python train.py --d_mlp=1536 --norm="rmsnorm" --bias="none" --init_std_o=0.0 --lr=0.00131 --grad_clip=2.0 --decay_fraction=0.867 --seq_len=384
MLP neurons of a small language model. Each row is named by its layer, matrix (gate and up: input weights) and neuron, and shows model dimensions 80-207. Each number is 128 + 24 x the weight over its row's rms, rounded and kept within 0 to 255. A neuron's up and down rows have the sign that makes its largest values positive.
After each neuron's rows, "fires in" lists the words (lower case) most often at its 100 highest values on Wikipedia text that the model never trained on.

L4.gate822 [126 150  82 151 150 147 113 144 161 143 128 148 139  84 115 101 117 128 130 159 182 154 102 120 141 127 104 143 150 125 122 148 147 117 113 110 146 149  99 104 110 145 135 137 135 126 105 168 113 126 162 140 111 138 113 143 111 100 140 152 115 117  71 137 110 128 157 138 129  95 138 137 181 115  96 147  87 133 124 123  99 148 129 146 139 103 107 181  74 160  67 106 149 165 157 120 127  71 148 134 153 110 152  97 160  96 175 154 136 148 127 136 157 153 124 124  76 140 102 142 122 129 117 154 126 193 159 130]
L4.up822 [132 140 103 167 163 123 128 132 178 156 128 130 131 109  98  90 125  95 116 150 156 140 132 111 114 140 103 120 130 125 100 125 133 118 138 104 139 160  88  85  97 123 126 116 131 138 136 153 139 142 120  73 109 114 110 126 128 135 147 155  98 130  52 138 126 126 153 106 152  81 119 148 177 122 135 137 120 142 132 119  89 165 174 120 145 118  90 173 114 124 106 120 149 155 129 121 127  93 122 158 154 146 158  96 151 131 150 150 135 127 134 114 118 124 101 151  50 126 113 106 101 108 127 126 119 159 149 115]
fires in: "school", "court", "church", "station", "house", "hospital"

L3.gate232 [120 133 140 128 121 171 127 133 132 137 130 117 163 120 139 115 129 145 131 140 130 124 145 148 109 164  85 166 127 152 136 119 116 115 115  79  90 142 116 164  93 170 103 129 105 128  90 108 119 105 129 142 123 139 118 137 108 132 149 120 124 119 150  98 128 110 146 120 139  89 122 107 122 138 166  72 173 126 136 115 178 146 133  47 122 115 134 116 159 134 136  75 164 122 165 123 137 139  99 120 118 134 134 122 112 146 110  75 120 111 162 106 119 148  84 145 150 163 151  99  76 154 134 119 149 104  88 148]
L3.up232 [135 129 118 143 144 172 152 119 120 115 149 141 147 142 104 142 119 165 115 163 138  61 102 123 128 109 148 134 140 152 119 135 116 116 169 106 144 105 113 138 123 112 146 150 113 109 141 117 148  65 119 169 152 154 110 143 126  99 135 152 123 171 160 171 153 107 147 128 110 159 120 127 133 119 153 164 137 108 138 134  83 149 162 112 147 201 155 173 109 141 160 161 119 117 165 111 134 107 113 142  76 122 121 117 146 117 127 127 140 145 158 139 135 110 127 115 160 123 151 136 125 171 106 157 141 156 107 140]
fires in: "world", "national", "international", "european", "asian"

L4.gate900 [122 128  74 146  99 166 133 139 159 111 142 111 110 137 111 115 137 146 159 156 118 163 122 131 117 128 104 135 125 104 135 141 124 145 179 151 114 122 120 153  80 160 130 122 130 169 136 157  95 103 115 121 139 118 130 135 156 122 129 122 111 109 159 105 106  90 104 111 145 134 117 110 127 209 146 119 176  84 101 157 125 167 102 106 108 162 115 161 126 175 129  69 103 127 150 137  89 147 116 114 107 105 176 133 129 142 150 103 135 141 181 157 129 162 133 148 139 120 142 120 124 122 150 133 120 124 111 135]
L4.up900 [ 94 143 117 150 116 126 121 129 120 118 141 139 161 168 125 148 110 146  84 163 105  94 138 123  82  95 132 124 136 126 125 156 125 115 122 147 121 111  98 111 128 121  97 118  91 129 112 163 146 124 123 117 110 102 135  96 146 169 181 131  93 108 110 171 161 120 113 155 143 169 111 143 123 130  98  80  96 122 139 139 141 129 122 133 161  92 173 123 156 101 117 131  97 141 108 158 115 142 118 157 118  97 158 166  84 132 136 102 141 142 149 153 166 159 119 129 114  99  95 125 124  78 137 111  60 138 116 107]
fires in: "took", "given", "taken", "give", "take", "awarded"

L8.gate1122 [125 147 116 152 107 117  95 140 169 128 115 114 118 127 148 153 114 148 128 101 132  98 141 107  78 124 169 164 127 121 120 132 144  92 155 121 146 125 126 154 107 146 129 161 109  94 123 129 105 132 107 152 146 131 122 154 106 137 103 107 140 128 118 141 122 142 125 137 112 141 137 108 116 162 147 152 103 164 130 195 131 159 131  86 128 119  92 108 100 110 126 121 110 144 162 106 162 140 112 149 106 141 101 119 124 161 126 115 133 128 103 114 135 135 202  54 137 186 108 102 134 123 114  97 119 140 133 152]
L8.up1122 [116 142 138 138 152 141 150  95 125 163 155 122 128 119  70 142 156 160  54 130 101 120 119 110 133 110 115 164 123 145 148 130 110 169  93 135 111 133 139 157  78 141 138 130  93 119 176 111 126  71 117 148 135 139 124 148 141  79 144 184 143 135 188 161 145 105 150 114 102 105 172 177 151 153 120 148 145 156 159 147 115 101 149 118 112 141 151 155 171 165 147 150 158 161 159 145 120 164 129 121  93 128  99 158 111 139 121 176 156 124 137 111  76 133 123 123 151 108 147 158 136 127 122 139 168 100 121 158]
fires in: "first", "highest", "national"

L8.gate658 [135 125  71 155 112 116 119 126 154 104 111  99 123 127  95 108 147 128 126 108 105 143 150 115 141 148 132 133 110 138 138 123 118 171 139 126  86 101 133  94 107 141 140 123 154 139 151 135  80 120 110 167 150 159 128  84  72 166 146 171 171 134 132 150 148 128 139 112 147 131 155  94  64 166  89 132 127 142 113 127 145 143 103 126 120 140 142 138 180 118 141 118 161 145 138 154 123 103 140 111 174 168 177 120 146 124 125 137  86 155 125 152 112 117 126 120 168  88 137 137 122 159 118 119 144 107 111 140]
L8.up658 [143 113 125 129  86 124  65 171 127 127  97 157 112 157 143 181 162 147 118 123 155 163 116  98 112 144  74 104 170 136 104 141 106 159 173 131 128 126 137 138 129 180 103 157  65 127 168 134 129 113  84 138 133 106 136 126 111 134 173 161 103 114 174  80 157 136 165 133 142 123 155 151 173  96 135 150 110 131 121 156 106 132 117 153 128 153 135 139 127 145 123 101 141 110 136 104 134 117  93 135  82 129 110 140 120 109 135 151 131 125 156 137 131 101 120 121 154 145 158 114 106 137 147 129 149 126 126  87]
fires in: "is", "of", "was", "these", "number", "second"

L4.gate556 [122 114 150 163 141 143  83 124 179 162 127 132 136 120 126 125 114 146 111  76 142 104 165 168 126 132 130 137 101  95 175 112 134 159 116  86  94  86 111 120  64 168 140 170  42 131 106 163 152  89  84 122 149  91 140 116 144 158 151 138 139 106 107 110 147 123 139 105 125  91 121 147 114 153 136  95 135 145 142 134 135 122 129 122 111 102 123  94 108 103 155 112  85 155  99 156 124 121 130 115 164 143 157 165 109 122 128 105 126  89 143 144 129  98  98  94 126 122 113 147 106 107 110 136 150 156 140 139]
L4.up556 [170 132 156  91  74 122 139 129 156 117 160 105 170  98  98 157  74 118  88 131 144 126 134 124 134 158 117 126 146 133 135 116 165  51 103 126 152 124 114 120 123 121 121 174  98 161 122 149  69 140 159 169 174 164  94 120 142 158 125 140 160 136 136 134 147 144 148  94 125 136 103 115 137 155 117 172 145 110 120 116  92 107 122 122 143 128 127 116  93 123 146 119 130 120 159 151 115 131 162 102 129 145 138 133 139 158 182  92 128 118 127  89 127 172 144 147 132 101 116 158 120 125 153 157 124 130 125 122]
fires in: "city", "archbishop", "district", "town", "supreme", "rican"

L10.gate402 [148 150 174 160 130 112 149 145  97 123 121 120  83 131 100 143 135 127 146 118  68 108 143  67 139 144 107 129 122 117 150 143 119 107 121 108 109 136 137 171 112 107 118 120  99 140 122 156  96 127 114 149 146 119 124 103 124 114 147 178 111 124  44 140 116 106 107  78  96 139 142 102  98 176 120  87 118 147 114 116 114 131 122  98 121 179 156 176  73 111 118 115 173 134 116 130 122 147 117 131 122 102 182  96 106 104 132 160 178  94 104  81 102 155 131 115 137 129 133 112  92 135 103  95  85 125 150 104]
L10.up402 [141 128 104 137 138 133  85  96 144 153 136 116 124 165 115 153 205 157 107 124 174 117 137 119 135 130 137 111 111 116 115 153 109 109 111 141 112 111 108 140 139 202 122 136 134 150 171 133 188 132 136 126  87 105 122 108 118 108 142  96 148 115 143 109 128 141 111  94 149 144 143 124 136  79 113  72 126  81 141 141  79 113 106 134 123 121 133 119 141 129 101 111 103 102 135 125 106 126 155  73 103 130  98 162 133 108 145 113 150 135 120 114 117 137 126 130 111 141 163 105 136 125 112 127 114 114 136 139]
fires in: "of", "are", "into", "for"

L8.gate373 [157 124 114 173  99 120 142 136 136 116 102 150 145 130 132  95 154 120 121 140 107 121 144  87 130 112 148 137 106 113 153 104 122 128 125 108 142 108  96 110 122 142 131 166 148 147 147  85  93 168 101 112 105 125 110 100  86 177 123 156  58 193 109 149 147 135 113 106 136 143 103 157 125 156 151 132 117 115 136 150  83 103 108  81 147  99  76 105 167 152 174 117 134 121 121 140 163 119 109 133 142  89 140  80 161 124 149  98 114 146 128 129 158 151 128 113 188 111  77 130  86 142 129 116 109  95 141 137]
L8.up373 [152 113 131 112 119 141 143  87 130 144 131 143 109 147 155 146 146 143 125 125 161 120 141 125 101 113 132 111 139 125 196 141 113 130 149  99 127 120 146 113  90 132 143  91  94 138 151 136 135 130 139 140 121 104 126 123 153  96  98 122 106  94 140 117 173 142  98  89 116 120 144 137 138  71 108 126 140 140 174 162 109 120 148 161  96 143 122 152 119 197 133 124 119 127 145 145 105 127 134 128 153 130 101 128 137  55 118 163 177 131 152 140 136  92 102 189 108 142 140 142 140 139 188 145 145 136 119 127]
fires in: "was", "is", "were", "became", "are"

L8.gate1463 [148 127  83 119 100 135 144 120 114  82  97  99 112 119 100  80 159 130 166 112 123 118 162  97 147 149 161 115 121 176 120 156  95 146 182  84 132 123 125 130 111 146 184 139 150  97 101 130 130 116 157 143 111  77 161  90 135 153 142 172 116 115 114 130 138 138 124 154 127 106 129  87 125 162 145 119 126 141 144 137  89 123 156 122 172 112 148 143 112 132 160 121  88  92  82  80 132  99 115 115 146  97 124 102 131 139 128 149 151 145 141 148 121 143  91 171 115 117 132 111 135 124 132 150 135 108 113 122]
L8.up1463 [120 151  99 108 111 167 124 109 116 122 112 114 132 140 153 124 161 156 113 112 137 113 126 119 130 154 117 142 116 137 134 148 104 123 143 140 119 132 141 110 101 136 125 117 131  69  97 113 113 123 103 174 148 134 140 137 129 153 155 142 120  93 116 114 116 131 119 121 152 127 123 140 159 150 181 109 126  93 145 113 106 112 158 135 152 102 162 110 137 147 153 109  73 119 126 137 143  96  99 133  97 125 193 129 170 146 122 166 119 126 154 165 117 137 110 133 143  93 103 116 132 146 123 155 122 138 167 135]
fires in: "took", "given", "taken", "take", "give", "put"

L10.gate1354 [110 153 137 136 122 148 121 151 179 159 129 124 102 169 114 125 104 123 130 125 137 116 172 141 134 159 114 122 131 161 154 101  81 109 141 110 119  85 140 100 144 130  93  98 146 111 109 101 151 170 105 102 153 130 116 131 183 100 160 115 113 122 109  93 112 113  91 147 151 107 124 137 110 145 120 102  90 125 159 107 101 123 102 105 179 105 128  90  95  91 125 114 138 123 121 159 143 131 137 150 116  76 135 149 160 141 119 151 143 122 126 113 136 150 139 155  98 140 111 124 114 166 155 152 195 105 144 132]
L10.up1354 [112 165 122 111 115 127 173 109 138 136 182 110 140  95  83 153 125 110  66  99 167  93 143 155 142 135 139  81 123 166 144 132  92 124 115 119 141 159 108 143 132 134 216  95 128 171 128 106 144 129 154 133 158 108  96 127 160  96 159 156 159 113 102 161 108  95 120 160 101 135 117 150 122 104  79  94 116 151 136 133 125 191  86 124 117 135 103 130  43  98 141 154 127 144 111 128  97 139 116 146 143 121 143  90 126  91 154 117 171  76  86 106 118  82 127 124 121 112 116 154 115 136 143 139 107 160 100 141]
fires in: "town", "it", "club", "city", "towns", "school"

L4.gate475 [ 91 165  89 183  66 143  94 122 151 181 130 149 122 109 107 124  96 127 146  82 159 130 159 117 173 160  88 128 118 113 144 140 109  93  90 153 156 156 124  91 125 159  94 124 102 111 101  99 120 132 132 135 115 151 121 144 129 146 145 115  80  92 105 141 139 114 129 153 151 105 138 145 136 150 131 116 120 100  87 166 102  95 145 139 131 127 158 167  86 129 126 132 147 114 119  86 153 154  98 124  76  85 128 108 128 108 150 142 146  98 157 121 118 191 189 112 118 150 148 122 141 130 188 111 126 151 125 105]
L4.up475 [111  95 119 166 169 168 107 111 144 137 147 113 126 125 121 167 113 133 110 138 151 119 138 147  96 103 127 109 103 162 175 114 153 162 134 138 109 126 140  81 117 106 145 161 114 129 126 119 152  88 121 128 149 102 108 147 172 136 138 105 130 141  92 107 159 167 114  83 148 134 100 114 133 140 122 109 105  96  96 107 132 137  93 136 170 142 143  90 137 118 140 138 134 121  78 153  89 135 137 148 130 127 152 139 149 120 108 153 113 137 124 182 134 122  94 121 101  80  99 133 108 120 119 140 156 155 121 135]
fires in: "city", "town"

L8.gate746 [146 125 154 133 125 138 139 162 182 147 162 168 132 130  61 135 107 127 140 136 148 136  92 132 132 117 104 135 122 115 141 114 147 122 109 125 131 121  99  83 118 128 105  97 132 136  99 139 124 132 137  97 146 122 121 123  99 105 154 161 170 124  99  99 145 121 149 117 142 126 136 188  92 128 150  98 132 101 114  65 136 126 163 141 127 164  89 107 171 133 121  90 136 178 118  72 122 146 133 148 143 139 158 140 101 123 131 111 152 123 122 121 122 165 100 138 142  96 126 138 120 133 164 111 118 180 169 122]
L8.up746 [159 103 159 111 146 157 101 134 134  82  84 136  98 135 111 114 197 139 136 150 139 131 119 108 137 117 153  66 158 159  83 115 148 123  98 120 119 164 126 119 166 173  94  64 166 162 102 102 125 141 148 151  96 135 100 135 131 146 107 147 147 109  86 142 167  65 118 133 170  99 173 137 152 142 128 116 111 131 155 156 139 120 161 107 137 117 108 129 110 141  99 108 150 117 142 106 139 122 126 129  87 115  86 137 138 113 147  77 156 124 135  95 136 163 108 112 132 138 147 130 109 130 146 130 124 150 115 109]
fires in: "for", "court", "board"